{"n_layer": 11, "d_model": 256, "n_head": 2, "n_kv_head": 1, "head_dim": 128, "d_mlp": 1536, "vocab_size": 4096, "activation": "gelu", "norm": "layernorm", "norm_place": "pre", "norm_eps": 1e-05, "positions": "rope", "rope_base": 10000.0, "rope_fraction": 1.0, "qk_norm": false, "attn_scale": 0.0884, "bias": "none", "tie_embeddings": false, "parallel_block": true, "init": "normal", "init_std_qkv": 0.0349, "init_std_o": 0.0, "init_std_up": 0.0349, "init_std_down": 0.0, "optimizer": "muon_variant", "lr": 0.00373, "lr_mult_o": 2.0, "beta1": 0.93, "lr_head": 0.00734, "warmup_steps": 200, "schedule": "wsd", "decay_fraction": 0.595, "decay_shape": "sqrt", "final_lr_fraction": 0.0, "batch_tokens": 65536, "seq_len": 1024, "doc_mask": true, "z_loss": 0.0001, "train_tokens": 251000000, "steps": 3830, "dataset": "wikipedia_en"}
MLP neurons of a small language model. Each row is named by its layer, matrix (up: input weights) and neuron, and shows model dimensions 0-127. Each number is 500 + 50 x the weight over its row's rms, rounded and kept within 0 to 999. Numbers have three digits each.
After each neuron's rows, "fires after" lists the tokens most often just before its 100 highest values on Wikipedia text that the model never trained on.

L2.up345:484579559547519549458556517516489519483470498455522486469451476450434534487491541466529468527507515509430572407479570503405456472682527562424506507596526489548479541434533545459433508526535529483508601524438397458458441519551444487460602492627552580417501528447561482504466488579459464583564466453440457473552514563513503516506458472402478504524557512372525561526485557487537489509548
fires after: " V", " the", " J", " H", " G", " O'"

L2.up838:538456519513505520501519482490519490428510499482480489488485465515417397428490581512642473543510457426614461462532618418422389542550529597519484509504435567529542595446517503431484505522520481434514593430474539495576518530446486539588599578620515385524427456417504460565529493474572480534500463422451553549525480446493523539508482419402524536577388422523521491564499509483641457435496
fires after: " g", " G", " D", " B", "G"

L5.up1014:488529429468474503537465487446571603488513475548526418524535496565521537555517581490494598427468538576602564423563453445569512511530537537524509503462612462531496463449456547509419465485477531491504433483540476487489502521554544477540481562484553546554510510488533520385436519519482566433440477557536470514556595470541451569451485429436540442543489500451445521524483563561439468469527
fires after: " M", " f", " m", " 48", " F", "4"

L2.up70:539595531466497500446485537501559491476472531490479494441493504588404485612495522566437574507497429545514453505531465493467514521467579567467455445446511439459517489522546518450521443546636456460508498599503458442476500475504507599519502443542518447518499458529566570557499455504478493505558495543458486506486550534504408496439517524481570516541415534482481472514460518506552497538491
fires after: " V", " Ch", " v", " ch", " Gr"

L2.up448:407522462429511431491413554442522527477498442447520427436475525470564389425527515502552532537445492552580543420509588561444358492477474499502457509520419451554409472482505468454520491533498478442489495439496421550579495493345389497488558572461509557519503437468500492515489511441509518558588480513424556547483614543546541546427520542419442542517558504484533530478454479412643495526482
fires after: " r", " R", " C", " T", " d", " D"

L6.up1253:510467498447485472585515541537475534454405536473518454491476550496461463542514559534500628417466556490487492492454472581508557496490500518437488558454522583438586473440547472501547548548527425590489435439504515481458520458570464390476498358527568406552513528409460421509533443467535427517553533500526494458487562553529520597652505481571562482524531504496493569429499396576496544531510
fires after: " ", "am", " 0", " sub", "\\"

L5.up565:429544432455488486477516534544551460460483458426505559434525503492507510560486486549484499446529509481485554471424373525454501513549418472478554556463438495503581507509468593524549519503471538563480568426534547463497420481519573513537496520453506533565459468461447558529517479571440544464415469560543447438456448511475524482507657554487500575608426474398538523542462545471413488518431
fires after: " the", " constit", " U"

L2.up507:395550551458547452508509563541525466398517565452474620424504514549433506523555549456414608465525475446461454519472471481519509496397468527434442498537551411486492534544541563461480465584507481530459523548465452513547540525498533575473552628442496505414460530514524538445435452491527524573586489491478516437489606620493384441486376577506550534502481445392460470541524393555475497520539
fires after: " p", " N", " adv", " P", " dem", "ion"

L6.up898:459482511508460525510560503460532495437438489456480508549568557476489503408528465483502464444457490499661543572473498427565557421532549508481446508385547552517525490467526448497482423511504540422489472509521429536534523550515448550551543573459522530413566524498518420522497420521478540437476542570565484418490494432515466494550512496520474425599496432528494494516593378446471588464541
fires after: " the", " a", " an"

L5.up1468:481532520492572556524526495548511435481599530626495596500512499451494508479518528600533473553476514503451497517419489423481462491519584413559397463508435494412534528565560522504586492535424468528520497614498455469562485468548473442530461507576557532565560451547499519525502414595452579425513579405443507456458551526470510536467501507559466468445478560489573589439492494374480515481512
fires after: " (", " un", " \"", "—", ","

L2.up930:485441580541499562479453486504568451470533490554469519503555541544470464373488493556469424531437476525562479459524607523498580528483456486626470578518540468566443492521568441437480393531413456545554554553441502500541486457526487460499598542500484412434512504525522450506472471510365438499437461507477461582415443539512411563393515523508575516586437413467514490539563446479494435522584
fires after: " H", "H", " h", "-H"

L5.up1293:628464459534486548487506424501559532459464458510455515486587427580489527475445596466390456493453517511468498480546446499567518471531544523460473475566459475511557428490498535442544562503515443511525550391545571498593511522476546484535554544524517527522550531494407509468487553426426534453567529495514465442541524495535483520598502456479525466427510498433521547488419507499552466452424
fires after: " rem", " m", " res", " Sw", " ref", " M"

L2.up143:532526504531442552534492569517573513539493479526514461450470524570488387519522524519517484599499517493549621513480585486527546455456450543445498484509439482528542594442452472380615494521495427512497504612479473383529523509550472557625429445531571441445494476396511564476515454518462476514493479484476387571569461484453478611495532475623424478533492542479499487457567476557423578519470
fires after: " there", "S", " S", " There", "B", "A"

L6.up188:516502464529410531558538502446496564582452518426479515392483490376501546475533466465509573520517505399554575440494513459578523450393596505466496565419543462543453606516456487559512472495511431509595472485520454488409545548504477459524487556430498429410519554508553463519551531487498477508464478502524456415462490560641438488572516500540518533576522507528546476517485560616506506440499
fires after: " the", " to", "con", " an", " \"", " "

L2.up1164:521480423536480510530543548463503461479551498476427625517450454486538479506414539544496471488533518514548482501531549520447450454417511434546444452523542483548514458503550484485532396491448563547446434511508453462546518516509479488498409543448608479533624507550601493502509499468399531546460470510518483394617562486495552580541490501506510489493406543436537463513457472533529411554530
fires after: " (", " Sm", "s", " \"", " o", " O"

L2.up935:491506516370412546522470595449520508529488496538512501526462451528478546452481522561622603610442561469531511505508538530552424463421379497445547493503550528500513550464433542504464489477472441488473566551612521549490503569486517553561587477478507606588509523503498398491436424509463448473525498558497497513464520530481541545432531462586527468580479469559444472482395498517506537516519
fires after: " n", " E", " f", " ex", " F", " d"

L6.up1087:487603482516426504609474495481571602530433536521482508467499453526464570438507542511507454523493513569498473504513507531465467426491441447606565454517519493466541529480571515538521498485493477479454441481518461543530481581558481478617473446543498443430595521566511529424517472501451456499504552548456410489497493425446553470487542465531433440515422489478480402523445518604518608456329
fires after: " ", " Sil", " s", " |", "s"

L2.up1226:443578497510634504538453525425413551515574569448490520512492454518442518559473547529547496474471374464479469532468512517520474430504552475599456506428465492493561461527500514488615476437443529432463468512503517541454517416604366428442504505428430495411490523535399474442422508553488468432453440516568530465527505553556495592494479611496533448489540479526503563471505435390509547587530
fires after: " R", "R", " P", "P", "==R", " St"

L2.up225:480507470423540424516559450483516522478505432393522470568591482483506488451517495529561422510459421478486438470621477495559583414513476528490456526563518439572491519527510468549533497600494476425468481478515464532496540480540478470500511469499510503443541546462531525501565528408597500518519500473477468487457527536565568628448502475373593517557421473409495558579505623545527423542502
fires after: " O", " T", " St", " L", " D"

L2.up100:393469515449511489540474443499473471573503468498501434548470562497494480585425561527535546499484537515570388508517514467443552558563531533564483498462505549541511396471462498413390458473465519504657540447384418449478455495532542433513522504625484419402566467548448492454488542507475522519508522545448497565466420545522458550532516514504545530536468453459451424507521515499472474461523
fires after: " H", " h", "H", "-H", " \"H", "h"

L2.up766:547459554524477539412544448519589530554506491403446512573498590503566504515516534449486490413559638471594546547474575470540401418379497513499527525517537465449541476504515542463532512516560533452459518574526440576478500470574548540543513481534567412392489505607565559531459474587559496472515491549504416417451481557478522488468465472574539509505547472528509513500491570463425560505400
fires after: " S", " F", "F", " Th", " f", "A"

L2.up1381:404585533499476496532479471506542494384443521453492586525454490442499521582443524505429549463499520466563416490516598503575465479463501486521554449581491501396492555524556506476525502539546508562469553446572522551517486514509495524489477444468473464504483512581500466412537504575519567550482440477533570516572494582530499467466544478559297545444501435527553465553447507465463536527445
fires after: " Cl", " P", " p", " mag", " cl", " Sc"

L2.up514:556494535529484465492566462593509529472545511496551553461498531421440435551523504493546521505434467564544578428495554498505419548468581452519433459518448492498538489555475545425504564509469424486549564470466554542527501486525657469622549509527526569532586512469454509433513523486476514451445464487513504566533557447515538494470453561596456472476458540412573454514547577488526424573451
fires after: "\n", " (", " there", " \"", "-"

L2.up658:540406512469507461509548456546523432517504500462501488490563542444481513460504485490549423493418531522462457478534558462412435444574528519536516541456557505530431392501557436545608467499418581447500488509425485496481516534535595512468520551539558457503510433669517485566442476420468485554523485453514508491443379567456489494498487361514531588543555403462468471583488534516484478424445
fires after: " F", "F", " T", " (F"

L2.up562:527487525484514555576464488460593458446515541538503515470487476475528397444564468571469435487467478495538567541389589453465438401513443503468509565542449519580516531499503547490618507495509410467483507525499353470512591518436491480486474486492497528534447538483476488536538433493486554508474544399509445600467447519434537542481487588555465488538621485543507463431559600493470491497448
fires after: " G", "G", "T", " F", " g", "ung"

L2.up1283:412572571543506426592528476552537540426498548465555480413481526477620517519479481476510527469587553457456507498486589499491450478469549507600453518476488475507473506471445493510426544485515481495559543515549469465484462539361464564494546546516514522470494576449523487470531432467478550516542470475449425387519557557389533489391497482584597476578493473467551556470545523448552510519422
fires after: " D", " O", " T", " o", " k", " E"

L2.up1077:598409550506503454414558548475589533388507455480591493535480504481498473572522472461591498447528527488514496447519536472414453509577501509513621518552473523463494516522557512480555511527511469512461530450513486519544478657523480501570404524510510496544524503589552606537548575567544495436394409438487464383397473499541582506562600410526455466495460486573501491519479525437488481525437
fires after: " g", " member", "G", " help", " car", " members"

L2.up525:423543498455426531609530518584535482547547519575480519544434421563422496541528536559493428440492488487534485509534539482451462426515457467404483509545428504428563454496550509439547518483523482445504425538488474546541494471512471536431496489616573505452503528477473520480513502494512529574458515460542521490512549513472441597593520549523429389522499459581493457484551488501442466386517
fires after: " G", " such", " M", "G", " sp"

L2.up1048:539547546473463470495436582463512599531459452515504471431443529515531474518571502481582544520595460517464499434470445512435481438485571485537476554476504461527507612419555453439561446441477549489505432537449516479472424453586485444460557578496488452435451503540573456449513535459508529595583455436430566555519475536381467508528493573512494548505433538489510469431578569547503516522572
fires after: " L", " H", " R", " D", " K", "d"

L2.up793:528519425558596539442495481432377436526526544462457530468492516561565515471480443419555535531628455544516522577430450453480508486525476557482465504514443513488399624476433505401466536487592418384491486471444475521512467451447548606487590550421404528503475387529463504462476552417537585639566551517555522395524538442471426408462413493450524495519457464538557450501494492461539486445421
fires after: " W", "w", " K", "W", " N"

L5.up957:479491398543540529521473509544464473570476587539496510502410456497504544468489604509469485604468480491423546336510491458536593497468574376594535500455477544532437594467452480510400510542444452547424502563508546520458489497605465512584470491552399513477440531578494471466576468464502532538540541458509441438502565515434556451385514514451483441447526511631598568557509506573454544544426
fires after: " |", " to", " in", " ", "-", " of"

L2.up905:553490594501506513463528453475418476508544441498516479532632499577442446443595546547479532530442449518529468449480568576498481491470530499515431408501473528436438419468490549499509485462449381629443505497465581469515482546462429548479519575475430447451522437621412432462568482536488554521474454504430584525491478529667476477552569469455518468537502433411474471498548490491519504475527
fires after: " h", " th", " N", " n", " ", " H"

L2.up1512:574537472514444510599476515520518436488459478501452472439515489475474542539475549556430523529577466509494521513619466532467460464566564562529497462553531467493543564531451493572610484450463506476433442528524491522533592509504483482474547551501488578460460463546451499510538424571461533548490488452442463491528509398507545577401546452307575479540477485481558531515504413399386571458457
fires after: " m", "m", "M", " M", "-M", " Med"

L6.up679:559497494469433447474505478515507501597545426639475541465600452460501535516417530546536503520528458565539532474431481508531568492502470511574521573477515462409452494536427547525518447504407492466420454522489535433534568492531493487496427558675423539503463545503577558540516482594409522540412458540521484462460535471411453544423566483590524505568468440483547454504547513417467549551514
fires after: " |", "—", "\"", " which", " \"", " at"

L5.up1117:539506485485589482435530444499456623581387412573442480498530523452482472461591538433504469515414376597481479487468528498500470460603501464537570517493485574520454542442491524503462480537500532406446585606461492567441482429520499490421423494507611510549593552534529488546571555505407556477502459484631487550494475552481435495425506421484550524514527421540488521497527557483578477549544
fires after: " H", " g", " G", " h", "G"

L2.up719:588544463500533456568478542428450603545521465459544414517546460520502459406557484504475522476522502467490432460589589469510528476485515516547470612454402468586468474495541518492533504535485419468500535506493495510563501558489412488418483571530482463411498466539490611540434572471527511447562528532523551474515463578638463561571579441435477460550518469422435466480508435378616490513445
fires after: " S", " R", "R", "S", " Cl", " s"

L5.up394:556527489630510465556478440478504547483530538538472541540545470408546429418535492560493493519489460474510463422470459520443439538434590407470547491496479447549558535601484464401556507502446571415495385480553480485450618515520528492531510513432437518453567446514473427558485533522588505510547463493494432505524576548475521532399543461436453520535457474528559514471548509500422533431483
fires after: "em", " m", "im", "m", "om", " M"

L5.up48:505562477524519455567524524535487612527541543452397526561495450498513541645507496483544480459487482515549601470490384478530547519525456484517467511478437461491529518399474486584543471465574510518468567480459605514581482482494519500462561529552548509428537586539435455512534514491514482514477463497520460548512530507456423561539531563438497458602511566358389541585449579448494594437438
fires after: " the", " for", "at"